config.toml
head_dim = 96
norm = "layernorm"
parallel_block = false
lr_mult_o = 2.0
batch_tokens = 32768
MLP neurons of a small language model. Each row is named by its layer, matrix (up: input weights) and neuron, and shows model dimensions 32-159. Each number is 128 + 24 x the weight over its row's rms, rounded and kept within 0 to 255. Numbers have three digits each.
After each neuron's rows, "fires on" lists the tokens most often at its 100 highest values on Wikipedia text that the model never trained on.

L6.up421:166146139129141130135122123118082139119140089130140103125140106143114117122113112147133094111152137169097146159155143141120134095147154119158139147172130160133114134111115108176149157110086137148138149134147146135135095110141178077161102123137125066169144110158091120145200103095153108174140093083128106114109101125091110097105138152120104126166123124104108137126090148160150109101157
fires on: "on", "g", " con", " bas"

L8.up205:131126174123130165126127133140157135098131093148140077129163122106089155116146137107151097141161098149127115123153178134074105140156111095150137132095089143126134096135108105102174132132140122135064110126150090066136128132061136128141139116119121099156140124124138108157171158120086129138110124170143131111157145101133143102126154130126152107094147131127117133152148130113158153125135
fires on: "p", "ir", "m", "ed"

L6.up214:117084067110137174100087079148123134140130126155153170164111133141131149106123140146138125141126113093135137075116133105147174120117133133132119126133087152110148100141104101134136139107143109109114100108141136144129106135155128205136133132130072156146130202194151093145111140142108109116112137107150155123098123129127115141145141097106140110110134121163123143131124129091182105132137
fires on: "c", "t", "v", "1", "m", "6"

L9.up228:108134131087136170088128073129173127122145143145122126111140117119129114111100142121133098138167110124180123137187166150127106139106132135100163171135115182139171100111100130086132138103107135124103138126141152107137129153117165127143136142139149143129159174135113147093129109119150118155094124134174110087117165108117097113112163119173146116132123152117130118108108133159158096094150
fires on: " o", "I", "P", " D", "D", " P"

L6.up899:091134163127120138186127122130166089094151130138116099131085123110097139135097128154133138130119128129172117121125121103127117112098132146116128140141051136137111158112127081114087158171159118097132124167093155116126116184132165125132133114120106134138158101091121090120104165134151130134133168150068127138140101109147082152108132135170134092090136087154102144097169103117152160092156
fires on: "0", "ro", "-", "ur", "y", "L"

L4.up824:140128142132122091141115129143149129082122123115127121115119128091109169152142106178151091093157122116166180164145128125051122155174126117121112134157129120113107138126068113093096123162137140101154125122130128109115149142132171109127157093127145100110152128144152125079099114125113116126069161100109125147145119103163162161180160131131130118152124103090113150132116180094093140188140
fires on: " both", " between", "ced", "ated", "ed"

L4.up83:143154126144141104142134130121175124136141085173127124075147139077116157146136134111109140088135159165113141141094129092112134105079144125131122132135118103162151105106120088109148112081146153167144114141143099085073157125130115082112144087146132100156111133153136140114125116179101119147161131130105092104119167122119114131135129112132141106168101168139117100094119124119142142160106
fires on: "ed", "s", "'", " of", "ies"

L4.up793:132108168126141120167162138164114139126116126144093086100115151120086142130124123124158129127140144097172088135131119106165152083133169153168168144177099116140122129141134144138074133120096156111118129112130146163117154146099109120135125112148169117137117136112177103079072142109116172155130142095117092131113107131185144134129139131120156095130088156191111134108129107113113152106158
fires on: "-", "\n", "-d"

L10.up929:126101115120151149101160108153121124157141144141161095134187130128122115148166077104116122148124118164093107128165118118162150183115175167117119088135124156164130128089129176092135105100113110105120114130156135092101158127110132113111147100081128143124118130129123141149120157115138113104120148072139133150119129124077160113169112112162116154159146098119160175089098131138138132133081
fires on: " Al", " al", " L", " l", " n", " N"

L2.up231:132109121110172136126086128119113134190121123144149095136074165133148126088134146127136124095163099167167135118135129144131131098141144131132140096097114137136131131149148099154126125091089134136174182163124107118120143118111119126136160146116135141085151109115119092118156073133155139098151102131143155070154177124139117125121089159123161128148117096167102090124107148162128129119140
fires on: "'", "’"

L3.up444:107093112105161083135142146137125083087104110118128134150104142153149140120154073120145120113103123154130152076111117141097123130115165134141128167134112115134140121076149101106140144120148110081146144135085131158122108128127101113106172131147172145128123157139109150095157094146134117167171122137176126131185119128116150107095143132189149111132135112133126106102124123153110090107142
fires on: " rec", " disc", " inc", "isc", "-C", " conc"

L4.up848:147096114136101123102130152118168085118135133132083147120118138113131139168075164113095128141097128132111126152138115091129118103134109136105149145146136080129128169116087131105066141137134127139131119157140102112089124167116106194119131137125135144145100159164177139068156087155100134104090136095134127110129140152112129077107126171096117145142113128108119154161133130142142128111125
fires on: " "

L3.up437:142153099115142127134099129133136107156104130115124094153122107119124085099126120138096173164122083151155103140145121107122132098169154160172151154151079076166134141135102113094114153148108139122122110149110144202118151114113145137096135150166147104159100118138146124098108175128127181112150121143112139116130115120121112136128189118133091099135120154146107127147106150116116146088140
fires on: "-", "1", "–", "\n", "2", ";"

L10.up902:140138073152153100125109137109126117120126181154109161054150137127140155152132146109091143137139087126114115104179145130111087166103118137154137094150086099138148116170126147134106145113121142110142149110151130126113105092124061132150111110162141112103143134142161150095136153145138104141115166112141120140127098130086088114130117100118140153099101086124127095192123149141135175132158
fires on: "0", "2", "1", " D", " A", "|"

L4.up712:116184125109153113102147112183142107115111117110108137083128139159137112121077138144121147117125126119110143116135133116137123157139103121128120130144095132132110159119162143143102128139138141144108138092131170155135146110102115113122188128140114086121123140077110123102077128139106107151142164117105111104116151161163189121167137123139155136147070132152133142105155113133151115138123
fires on: ":", " -", " FW", " of", "-", " World"

L6.up522:083153122165152126154184140118127126140109154156107124114120103141075112096127126111139099123132159099132096107160102127113115100169085142122130134132133111115154135122160091121137101105115157145124132160130168135119081166153136108125166147124082133103160119135119088131097190112151140116157142130113113165143094118148134134156158119098128144146153122088149105114104156109153107104129
fires on: "f", "m", " to", "fer", "p", " Med"

L9.up682:168160117102187134192120117195127146098090120147124107114113104163134137179113148144146166156132105145088126140078151155147104145102133112121128102147140142118111086121133075133138100103121120120094142121183158112154123116177115120113114140077164158195154129143126131144123129114092160122115106111119125118098140090103109146128123121091108136146119100118123093109134124126099113149146
fires on: " they", " They", " who", " it", " but"

L2.up324:144131116097141124077163114147131149139117123114152110105128094101116085128132120139143176142146151134136108125147070128159106169094090154134160135106106117165101133120154140140110142158131121141136141097114144143089180094122146083090125151116141134175147111106056142114101122140168147120118091147125145096116100133125164128119151160129112115137112162112133147103146157133179114113142
fires on: "g", "ast", " Ear"

L8.up283:107120113217127112107147145149131153154108193144118149111089103114129104112092096150136115113161183139116136120137165116127100148124142134141106121115107103138155160100111098164147075158097131130120110131135136147126117104170128135128123130104100108168117148125094130113136159080096147125104158118107086102104149120127148146125100133090184103142089103099133125117167142076150139131164
fires on: "el", "ed", "S", " se", "E"

L2.up82:183138121114172128160118109140144107140177119145121098099098128114139111118118190158150085103136119160129120124105110155095108144131098098185149131135122125152149104120103123119154100089119099144115166166103109095122105130142126127120163117114164105115153108153143093125132083147195146120169126109127089133084121081150143137138104092159170108132121119143117140162101133099129105148107
fires on: "'", "’"

L9.up257:136116141104112113136120153138092130106114118127126152124117110124090165161157112122133124168134068114158129059139122088135113099126129101115114159127123134174126145142117174131164113135095110110078108141132108151098149140131150106129116133143129088122153168152126096195128137072129129123089144114120138113111138146181151120126126125126149140145119135099130134122133117160156128179129
fires on: "m", ".", "us", "c", "1", "p"

L6.up193:123172151117132089116114102123136164113085100115123164095191157140112114150118141131082095131160141193094132123132190085130073136159136114122150088128148134130096165135101162105120114144115114146143114134123138144103138137092125145139113108133151102123146117148115100110123159087157101123111156110110126138148162143113185146159114172129144157149097119103114133070147128170135102102105
fires on: "g", "le", " World", "M", "ug", ":"

L10.up846:109119117119120138123149120101123125081159102130082122109175101115118191149140142165125090149135136156129161132143128116142139145120169113109133191123128154111140085113111121073127116142130118097111109122111150132149173178119158103139121140092123101162133124121117153121125112134110124094104129095133107158165129190073103129127130168132177095161125131146150095136155108156137118097140
fires on: " p", " P", "n", "P", "p"

L3.up81:122133166155162160133131112122133096131098150145100136129139115117129118114093143086122112112110109079158158157121148157081106120108128079102123129101099124126139163158145131116115111125150142159130144138124147106156124120125086182093144127117111133137154159119167104082127114100126120122110125133119127112098111168129129152109122059166166148122083133183084104137159114178101107159079
fires on: " /", ";", "\n", "\n\n", ":"

L4.up630:130116117161137114113131132148139078139138116125098098143138150126141138120128173160140083114138119096171161122162142132139139135137106101186161095148106122126114189130122116128113136146125113086098137086111113161193144127096112127072140123125137125135139121113090124173113136172155084143150116130126145096075125165151153130093094113122135110139146129109116123087102143078145135119102
fires on: " d", "ut", "ult"

L10.up546:141180148105143149140137091088082089127146109103153052115176136126108105130139110141090115128108152123137076140133142123133156127134128130135070121133065100088085107155133127123117113161154130170151106085147146069092123146155141170104176143128130121114119138135136149156114123097109103121135098152129148115130144144157133151168109135104119124120157147122174110134130150141093174136135
fires on: " h", "ch", " l", " fl", " f", " all"

L4.up936:099099115149128184175135148084080125149132166148137123135113119155144111106167111094152126153140116107146140100119088099128131151157129073153132116178129108114141139114123141129146120124141138103115143109135110131106137128129147105138137120125110122110131119124132118103125104126125152112136121112133149127094069063156116113123150129194182121137117117163175144103118135081131117090127
fires on: "w", " W", " B", " P", " R"

L9.up15:149130106128123094101098167088138161142177128158122107112155090116122096110176111139121146151140090160110118110089143141107121142153155152126160130033183134134148099165155142137118177083059142108135142138115133176100130144131149125127125146104100152145160086110141112133182144154185109138140121116103115138126110125149109129160129097130077132178129102146137120110118119116138117077113
fires on: " of", "ed", " h"

L2.up589:110136096130149155076138116102143144111141076142121100124087090147152108098159150106122127104122139172145154154178125142125132119153106147101108162149102116095114144165136091116140159094143137097074131143172108114122140132107126136135181117150145107092108130137152136106162157140102122176148106142151148156092142106078086119086152128144132111174138119159098115164139157098117144137104
fires on: " v", " V", "V"

L8.up343:116086080161146154130105131131117192125112121080109125117135158153137091112133110141160067114123153140098112124179143128140135134109092163154103116145155101144119055144102110157115133153137129114103162146152122131137088109110108153130134112099133144185118127145114103140121138130105121142144116142108113123105108124123141130140131142137108125111119083108129085143115134127156129080112
fires on: "o", "e", "c", " Co", "a"

L8.up652:083135113156118095140140151136142120095140129145097148128136138134173135169094087158131121120133104102145113064156148156147097151140127119145123137151174088107132105136131169153114137145096127149135093119166157107117158153119093114129108106115142118120126143126104118148147169128140101144101088143114104077149112147122136132138138111064149125105133131141094136119148131172101127113132
fires on: "id", " of", " same", " and", " to", " no"

L2.up618:139136081151171123129132083133137110144126128133101104170090125123089118185156126100136118144068105169163107101152168110118130146142105161170114148104193151122154130114127104122100100134109165111109112122125167157137124105124127135147155087149097168119142095128099130134073174116139130091096092132131100134100096122098123124114146107160132105167155143128126116137119151130131205104143
fires on: " Em", " em", "ip", "em", " Des"

L2.up308:149145129079119130105178146137135117112124121098182101141124135139107135116148059105100089154148110168139155117173153133164138175105176131117102144148143116130083103136098160090140147110083103141132139130084145157140119170099067128124163148126102139110130129108114139095105114111130176146125134158131134132084123144091117109123127121140137154142142111158126108088140138143165117138106
fires on: "r", " coll", "str"

L6.up305:131177136139111139090161096123151108123129168143123157136114122127130149120160155134134115121147105097174139116094128115128086100079128139107124123094122155185103123108125121160119133131131177084117108133138110133165105156145123137118156162103123154144168130082154118096106141139155122145156154111117129108182166108115150118121138149174123172149096094103145136084148100121128137096123
fires on: "ers", " pro", ":", "in", "un", "s"

L3.up615:134141126147136181107109104172085090090147173143137139114128118090147144116109139143093109129096116145092123164187138099095149126127149147132160143108142110143102084123178130119101147158105149129097149123128074124112132115118095158101120119134127101142105143150114128107147133097126136152135092135148125113092166135119141108109084095150166187147062105188106084153150121152143118137150
fires on: ",", ";", " /", " |", " –", "',"

L9.up884:099107127132182104137125125103129135185129172129153132150115104127137138117155085137111114103121122132108111117102147120145103115140108105075120132102136113137115092096181145156088086126167164138084137144134157126079122127114120180113120152127118133119078093107156084115132125094162118151067114128140188132155103160106120163129119153127105093104174081137151131114137099082128140148112
fires on: "3", "0", " German", " French", "icult", "7"

L10.up265:137134141174141145138117123150114106106124161134147107111105149129112134099088132131140126140131153061135101102140115113120133114117114161130132096131117191133095092134123129094151089135087127137102158155130130122100114143097165135103124121145100143098115160097150146134120127077135140168089114144129141146121165138181163155144109124154130087143146091098120140107157121123158127100154
fires on: "et", "ed", "f", "ass", " requ", "t"

L4.up866:094127120105069104147144163161109138120112144129112150135127133114150153151146120140142143137159140121127133125125138106118142148114146153146143151122095136122122130141110152161089096143131109124114103116127122192093115106119125145124135164144096113151114127121140131143105152090150135087173169129081065151129111148176128165134088147193154109135126140130145111139131154121091161127099
fires on: "ace", "ation", "ter", "-", "ference"

L9.up19:105170109118108116144137123124104157101116110083143110102087108141139120144170096165197156111161124094120120118131199087097145113143138121090142118123117150126111173154136086136145168108127118126123130142117170147118078146112126174131154121124149148073148145072113150120138089107116143137108151085179147133124117124123158126085138130133104132122119107114139126097131144165117134130077
fires on: "es", "os", "5", "in", "ap", "un"

L8.up656:107156126107163152119121122144115141128090156082115182112114143141162143148089144091123164173093129117145129106102115180160133116092108154131129117128103165148119133111138127134106086098114142096110090143157161118146145187111085108095114134125117127153147100109151122153126108098090174136144149131119150125136129122144107104130108179109153121137150106156109115120131132089112129128109
fires on: " the", " second", " they", "olution", " such", " it"

L9.up671:150107137074152156147135195168157174132111153143110122122147111142158142119131112156102119159093142110154109104126132148183131127143102136180111124166130069169142112167141083125150099107084143110127163136105094147134133122095144122117100141104127146148136130151076093134109125104116129095127094134095142107112106157138127078132096134100110129121113129124127102079081154117121149121135
fires on: ",", "r", ".", "s", ")\n", "\n"

L6.up325:121117124131108152106118155156127120076132123122151150140137116129137120131126137120154072122117113159132118110100175070121113145133140150122111142171132121136129144152102112096105129181148096179165126140122100109143138121117125162162117157097108136124137146205161149149142129103128122139124136098126169166176142148153142122089114122128115145173113184120132121108165140163103104090170
fires on: " t", " ", " sw", "th", " dist", " start"

L6.up170:118098167154150145087163106167137164120126174155125152121136095107139169131159115100131131125147119142116152091153142122141080131152152135109124127109136144179114091158137161114111173109094123126116137127153155166091123141113130109125129093111120139141131083116115105121145151117116167113138133089088141080096085147114118121162116100118106104156134135114111124168079145159113128084111
fires on: " \"", " l", " j", "\"", " L"

L2.up684:134076104138145108091124146137128140131098160109152129115124123100131107096103104094103147182126182155122124121141168111149124163108124135174126134161170087159126106104095140142134144102127135155130161190118150174128135121142129114144118140150115134112125167135101149164123110148125135153116142118096127121142159116125127122140115132118119135131160095124115143139137111147146122082134
fires on: " pre", "^{", " gen", " che", " long", " Gen"

L2.up829:141129153133160158078166086126125145106170139116107097111140095105073114135160126150127172110122109110112132155132158126106122126174092152077122126098123126169144139127158111136095137112125133127116127122199104130124123116145136122050134098106127137130106116133189101126167088141146139146161102136138117109096163123119131120114160142147126175097144104116147112154155116133104129148166
fires on: " v", "mer", " Germany", "fore", " tro", " eff"

L10.up333:121079126121124114126162154094133162117145122161140124154103146116126140120150120166105108140119119119108178106120083120128159157117150156120150146132135143161114115129173154108113128105098153128128113105154116146155102116162104092096147118133167138139111135096081105147133124151115070160155136111123133117105095131113108139154122109086091156137138118109183080099089110082141124139164
fires on: " |", " medal", " in", "l", " l", "ain"

L2.up726:129150102121132126124121132148120112192055123098158129116096118108095128149123179150079110115121158173143150136162093109115101139112109116167118167137103111109167147134143108132114131123111064113072135131110182161133108119150104125125134142150156181138096130082107140105133161133156115144094105125143098125105147125149120142136134087126144116114088129130110133114173133173169169106140
fires on: " has", "erson", "ton", " architect", "ells"

L4.up446:163084108130111129100108142126140137160100154117102091145138158139110127151165117100138103122168146112144134115142120140131115130142141165124156152129107139155148165140082149117119102124101106132110136148101179115090145133139134157093144147094156082125138159082107140132180132115105131092130116124090100123090110138072106154116146147142131128153099120123164157114143143167136104151142
fires on: " |", " G", " P", "r", "ts", "A"

L2.up59:161102148143154113145136092180157099138106113140144155097090142057118135092118134110096155078080165120088121102160148150116114097104130142138162117139104096128143097133138144145109115109124151157146084138140117129149100122119135135128121129120155085161141124090115117151112099133093146158084114110115094087129133092096127137101128136134109140130155121128146187156138134168121098152094
fires on: " and", " Ant", " character", " major", " organ"

L4.up392:132083153092137126159158162144151126131134127114072090124132147165162160073124123160147133143123128130137080123125135102126125141162134082125167132121142125111149132130127102113140090108110119107161162176126138121112108112116102159121082116116117149118118127085124143163149186158128133062148147146089123130144143162148131138094131149120162121132127107104136126108100126151118111123143
fires on: ",", " most", " and", ";", ".", " "

L9.up186:138110091139167134102186096126109142115153155125130110140152115135116107131150123140138072120141156133136080139120140149139122128128101164136122138153167154121124129149139151176115140104116109168200138116129093117148105151177131116134147131166108133175099159109128097098124106114097103135133083138102141130179127115135117096102155109121103150155118084107124121123110158116141090114121
fires on: " con", " Con", "on", " inter"

L10.up544:097144089128163131167085142115129123132111142137118066129106148117138139115138148130114136108127155120082129108143126128116148155130132145122137101097111133122144137149138131115117156099152155151109155133138114119122095113122151172119144141178094126122122142085120158128143093121125128105099121098180111120177094117138106182114166120137125157123129097108143193152107170151125138072106
fires on: "es", "ar", "in", "ld", " le", "ap"

L6.up221:130197136091082125144080148119117111138158111159146150145150113124113110107112133158120132133116151117117129121097158148076119080117163139081175124127144139124109126124133111092096157109092113134151127094121104125150184152123144081143121140157144188137161117096155138133146102092152104126123126094134129130130150123152152129135088169122118100166108138105141093125092086179175122100104
fires on: " of", " l", " fin", "ress"

L2.up930:136191120110137134080148174149158146127150158096115148078125103149120130131115084130163151116085143106209122139127110124113125186127148137116148135165111151142094144116109131128131127097136126112152107123107133122118145096146119101140074089106116138162136125119123131134126140137096103116084130128141144135104144103139092105133141099086121148135149137069157128133140082144139141125125
fires on: " also", " series", " area", "ots", " Battle", "iss"

L2.up78:134117134117128118164165146124175101152134082054163149100120109115092172120140105127104150130163101139124153134210102164097102116125133131139147139146146107113145100148157133143157134088123154115109124134134116108140135102149137097132081166115178110102152133132135112116086148164158120126121124143117087079122133110102108117149112124149133113114142098128143099169159121127124104082132
fires on: " W", " Tr", " Jr", " But", " Pe", " Rev"

L3.up124:121099078124142162138128151113113150107152103135145086112131100140142141133093107143082127175119107106141135168121144142131144131136127134132162135122075112140132142118129119107071132165116141109151107126091098104123120177128108108095097154146155132142126148145144095081167150166090164125122132167131099138127128156160097102084096116151171138153140123147131083116165151145108126080114
fires on: " ", "),", ".\n", "1", ";", "4"

L3.up377:078137100151153133120082155166105131157097112117154118162137134102109150098095116142121115138169163116130120104082106104124089152143116118138153099111146120146117138118126114140116114113116101109102159122133108137097182102133158066111177169157159129144154117106091150126118157154126156165141122131111105168118126109103126162136173151115161114140121108099124121101087168136157102100150
fires on: "ast", "th", "ight"

L3.up605:125122114136129111127140088109124149136131085161156084118140133131099113156152099107119132090142149168135166137108154152127136135127142114146139127125141128106110075175147145126132191150134164140155143101122155140124163163104123107077136139092147142067164104110141112140169144125127118145137118149122087097087154124134126133117122157149138130112105089151126048115170110135076143105123
fires on: " pl", " exp", "ce", " Pl", "ace", "ell"

L8.up608:130113141145122110107094088102144109152200138120172140125157146098084141130137107158112133130166163125100054150125155124115139116095147111126142091124174173169087109136149139142120144128139144126151112143138126129079151120117119164113119144106119127125125130147155130110119145151122138147116119109153162172163076134194142122131090084117088113128138131129161141101111141119153126134168
fires on: "2", "4", "3", "8", "0", "pt"

L8.up56:140134126108129141084160126177094114136091154108094141126068145127194138123094126137151169147136110105120127140148146124096090112156111166134167121109104156141125156156126145159079104101168159095108142127109089149142095133093127148157134125116095109106108104131137146126090128121142165113104115085108082119123129154147149110092128112119101134150107124168162140155107116100137169146104
fires on: " ", "-", "u"

L8.up940:171082089076145153098112070122116151144096143127126154112145120143122107116128135130118117139135092124134103103104171097137153119108145133112121152123161173148100176133126098093137152138128049146152112123097110127114145123114111148121137147112096123140146132164103133149162151103082116136130123111144144208130116141136156128125082140147151102136124097109104153166142147138121112109138
fires on: " Cl", "l", "1", "c", " cl", "cl"

L4.up951:105133112104130128122097130152133116161131109105116125154113100181143099119122123127129162123100120103122115154147125164115102152150144154097178123113094120177111126139164105131111133093140169092139104171109137124174103121104121107189076099089135128144137108174152090114101128133117111179107101143133140102151141138126100126125153120135126149124127107147095127153180129115130143111116
fires on: " ", "0", "-", " II", " m", "{"

L10.up306:136121117065178152140103118079117135172140121069138169135132127115160121109129128096145137161134125113098102110117150154105132066135140155139111118168147133107113202171116148101112122137095144130141127144165104113107143175144107135083130130097121126163105148144074156135147182156166099142119165117118085119134129129104136123101126124109105133107148154125145108121128165133190109123159
fires on: " by", " received", "uring", " Film", "US"

L6.up159:161151114148162140120139140159173137116086172118151157120144120175158118132141142154147154130111109131101120104123145178138088117132136119146120131144147114149162119124169099144147126123116101129098109143086099161140097129057109115102123153131086127101108100126081105108171138110124126108134133170116098141115093109111087133108129172134073129161103129111151094137137126130108120118125
fires on: " to", ",", " ", " as", " ag", "."

L9.up877:110080121156174090133105118146126152113118119128111114119077144152159141130122161136133133120104149115160148066111146146138112148141165196129169113121160116150179121125105139112100080143129121168097104082128179135156128155153131114142149185142127088083157115154129138101130118134117127106114135119147070141130107125107144098134131107087132119107118135070131133120118112118148175143115
fires on: " and", "em", " em", " Ar"

L8.up815:103131156113100123117174135139146138103093109146167135138154129120120125120170095158140138141123085123116126116117134161125090146131101084130091135141183085152158084097139134117132109118117151091095093129096106110090150164148124123143128130091092106140126141152139098142141152130130106147126138124099146080122131122144088109145168105105150088191163159146091159119128142117140207141129
fires on: "p", "nt", "b", "ed", "red"

L4.up742:121127099138088123152155118120129118127174136128109120132129116106100135143141157150149158160118105168174083085115092118095109106130110126106140109090126154141090155147128111155109154075119146102100131163120165093115108167127163183098168162094125098148164150141169164109141100158155165134180139118147125142129154113129096125073102101136105137119100130126112143091160121141101129089168
fires on: "in", "un", "igh", " express", "ul", " or"

L3.up370:141125179117115146134124129124098115099111102124162078126143130084145126112124163131129118151150147152130128140128162095110146099096123167153071151135155160126094093133117135093177118134126113138121124159160139139162155091140156127144142085142134141157107132146124124138144117138132161116118137141092076172152102087122119119166115164137129101142166107116116142111074120147119162037134
fires on: " pre", " che", " |\n", " Pre", " p", " rest"

L8.up519:150142130106112145128141096127111125148115132098121145140176130127127148119121092134119130129145137117132110173159119183099077131128142117092118081158141097103165136098133174123117092114121161092145117155149135183149130136116159122123110118119124158137115158128127087139134155108124109106101124141172127104117139157166124082153095175121111154140112102132126145115121107109089091079114
fires on: "\n", ".\n", " (", " within", ")\n", "°"

L3.up508:129143099116118151124121131144093110158138145147104116132123116129143139091116167130124121113102122119115111094114144085097107158128106148099151133145131107132077142125122133111160105137163162167095103137155144110140121133122128116134107106127138115141150141112179125125133131129148171124126103114139137138115137123085144142122109107133160135154091119163171106150107067114151121152162
fires on: ":", ";", " |", "):", "',"

L4.up43:149099117123081161125168125112141110132119121105115103105111130159107108109129087136131126111173149102139135121116156111148075109142141117140151156140154123144145168111112098121092118154108116114136155137101148140139152108135139180081085110114124112162123187098154190129172153138122142069146136131124098118088082155125119167091133173117129119092145091171153150101154155127110161142113
fires on: " |", "A", "D", "ts", "Y", "O"

L8.up166:119111120137129116131119112101087151107088095126142134124161116121102132111103079140140143179133096130119138183151119122134106091109112078121145114109118146116155151136138137145138152116099132098122148137175138110100102165159168145112098111108113142146150164092110111132173115097128110092150123112137156159096155173104104128089143121086154083161133164125091149128144116118142150145179
fires on: "v", "b", "n", "in", "ff", "p"

L3.up780:133118114095161131147133157122100155129137089134145127138119101111135175084173121125092097126109153090101131110153119121113141156140152099095087155146123140134166083106133127142115162125161109122162101129159109122128102182104083112155131149144129105123150144158115144119148128114147110100159146104112131123134125125093135163139112108093153169149144091099132112142115119130113136149173
fires on: "l", " medal", "c", " career"

L8.up768:088142146194131170148144094117149160138095116109130112104097152104143122121166126128107125148094156120120125101118166131166103140107125099131147119145089115152112117119131112102133122141129160137100100143118129116112076139155117161105120117104117119154136118121130163123112122091094164132144161091074103171133127100092091112145119156127116132137142090125164119073148125119103058118155
fires on: "ed", "ept", "oss", "el", "aj", "ith"

L4.up728:138068099137141112116128164122109071126081134168086087122145138184158121121154190141157124158125131138132154108168132102100131119129115098139108073128108129077146172155172145142106099134134089126118152161119152128168089125155128092122138167120112146145098061130106121123142127106089139120130127110141150114150116128079118143140135097150106125156120139110160130096151165102144134118151
fires on: " l", " le", " J", " L", " d"

L2.up857:135129107097154068135159114100141113137125103105114136102136126102159115127144094127117167114093125134097133162130139132101108117143158134127082106124113113137147133149100130118157142126098140121120120142139161126143121150109120125130162100121151136142122101112132126124146137163149115081127141103095193124144150141137099119174100099110123166112070100092120115162100113141125164108157
fires on: " same", "ia", " few", "ina", " some", "cer"

L6.up784:172110089120130147125160131078085121158105138147118128126148145116134112158158133130123090146106124129107138100145118102133106122124109132131116131125158136187151147164086123128185099144163088103114095114137114141109117075155139083111144091121172089114145141207124112122135147146127135120106135111161143152153116125150144128154138123116076096127126100132133136150144139127134068096166
fires on: "r", "m", ".", "c", " ", "qu"

L10.up301:074089134125092097123171128150101083131146116102110161151094109094140087177158111116158143120119091108155134124139127126123098170147122108112146123141120129106139111125109147135165147164158095109176088164156133089099099143133108107158093115114156137101103122123108132130125161121117065142123139078157138084126136103125134135128138155125129116116154155138118124094105134104181128135098
fires on: " and", " un", " parent"

L2.up52:147130138128121169128134161125122114185140137138117127149127108171086076120110133127103134148136105117184135090141161144121099079090136113151158148165098113152093137145156121109127112126141121135141114124099127119135120169162154159164088118141094134123107159116133118177079145098134207114124071082146083107128077103134127139089126119129152108102150169101136144161138162136131143120103
fires on: "an", " CD", "-c", " commun", " Belg", " gu"

L6.up194:135130158127142116158141145120132135132127120128126120158111139094133123090121135143106125136083117124116124149160126154129137120118131125187145137174114117148112131181099112120140156103086131092115161149129140107136168088134128101161128098146128145120158110115148106138074109104149184095135154126148068149131117105159155126118084101153126133116086124192117128074128122121084129092133
fires on: " no", "io", "-", "o", "ially"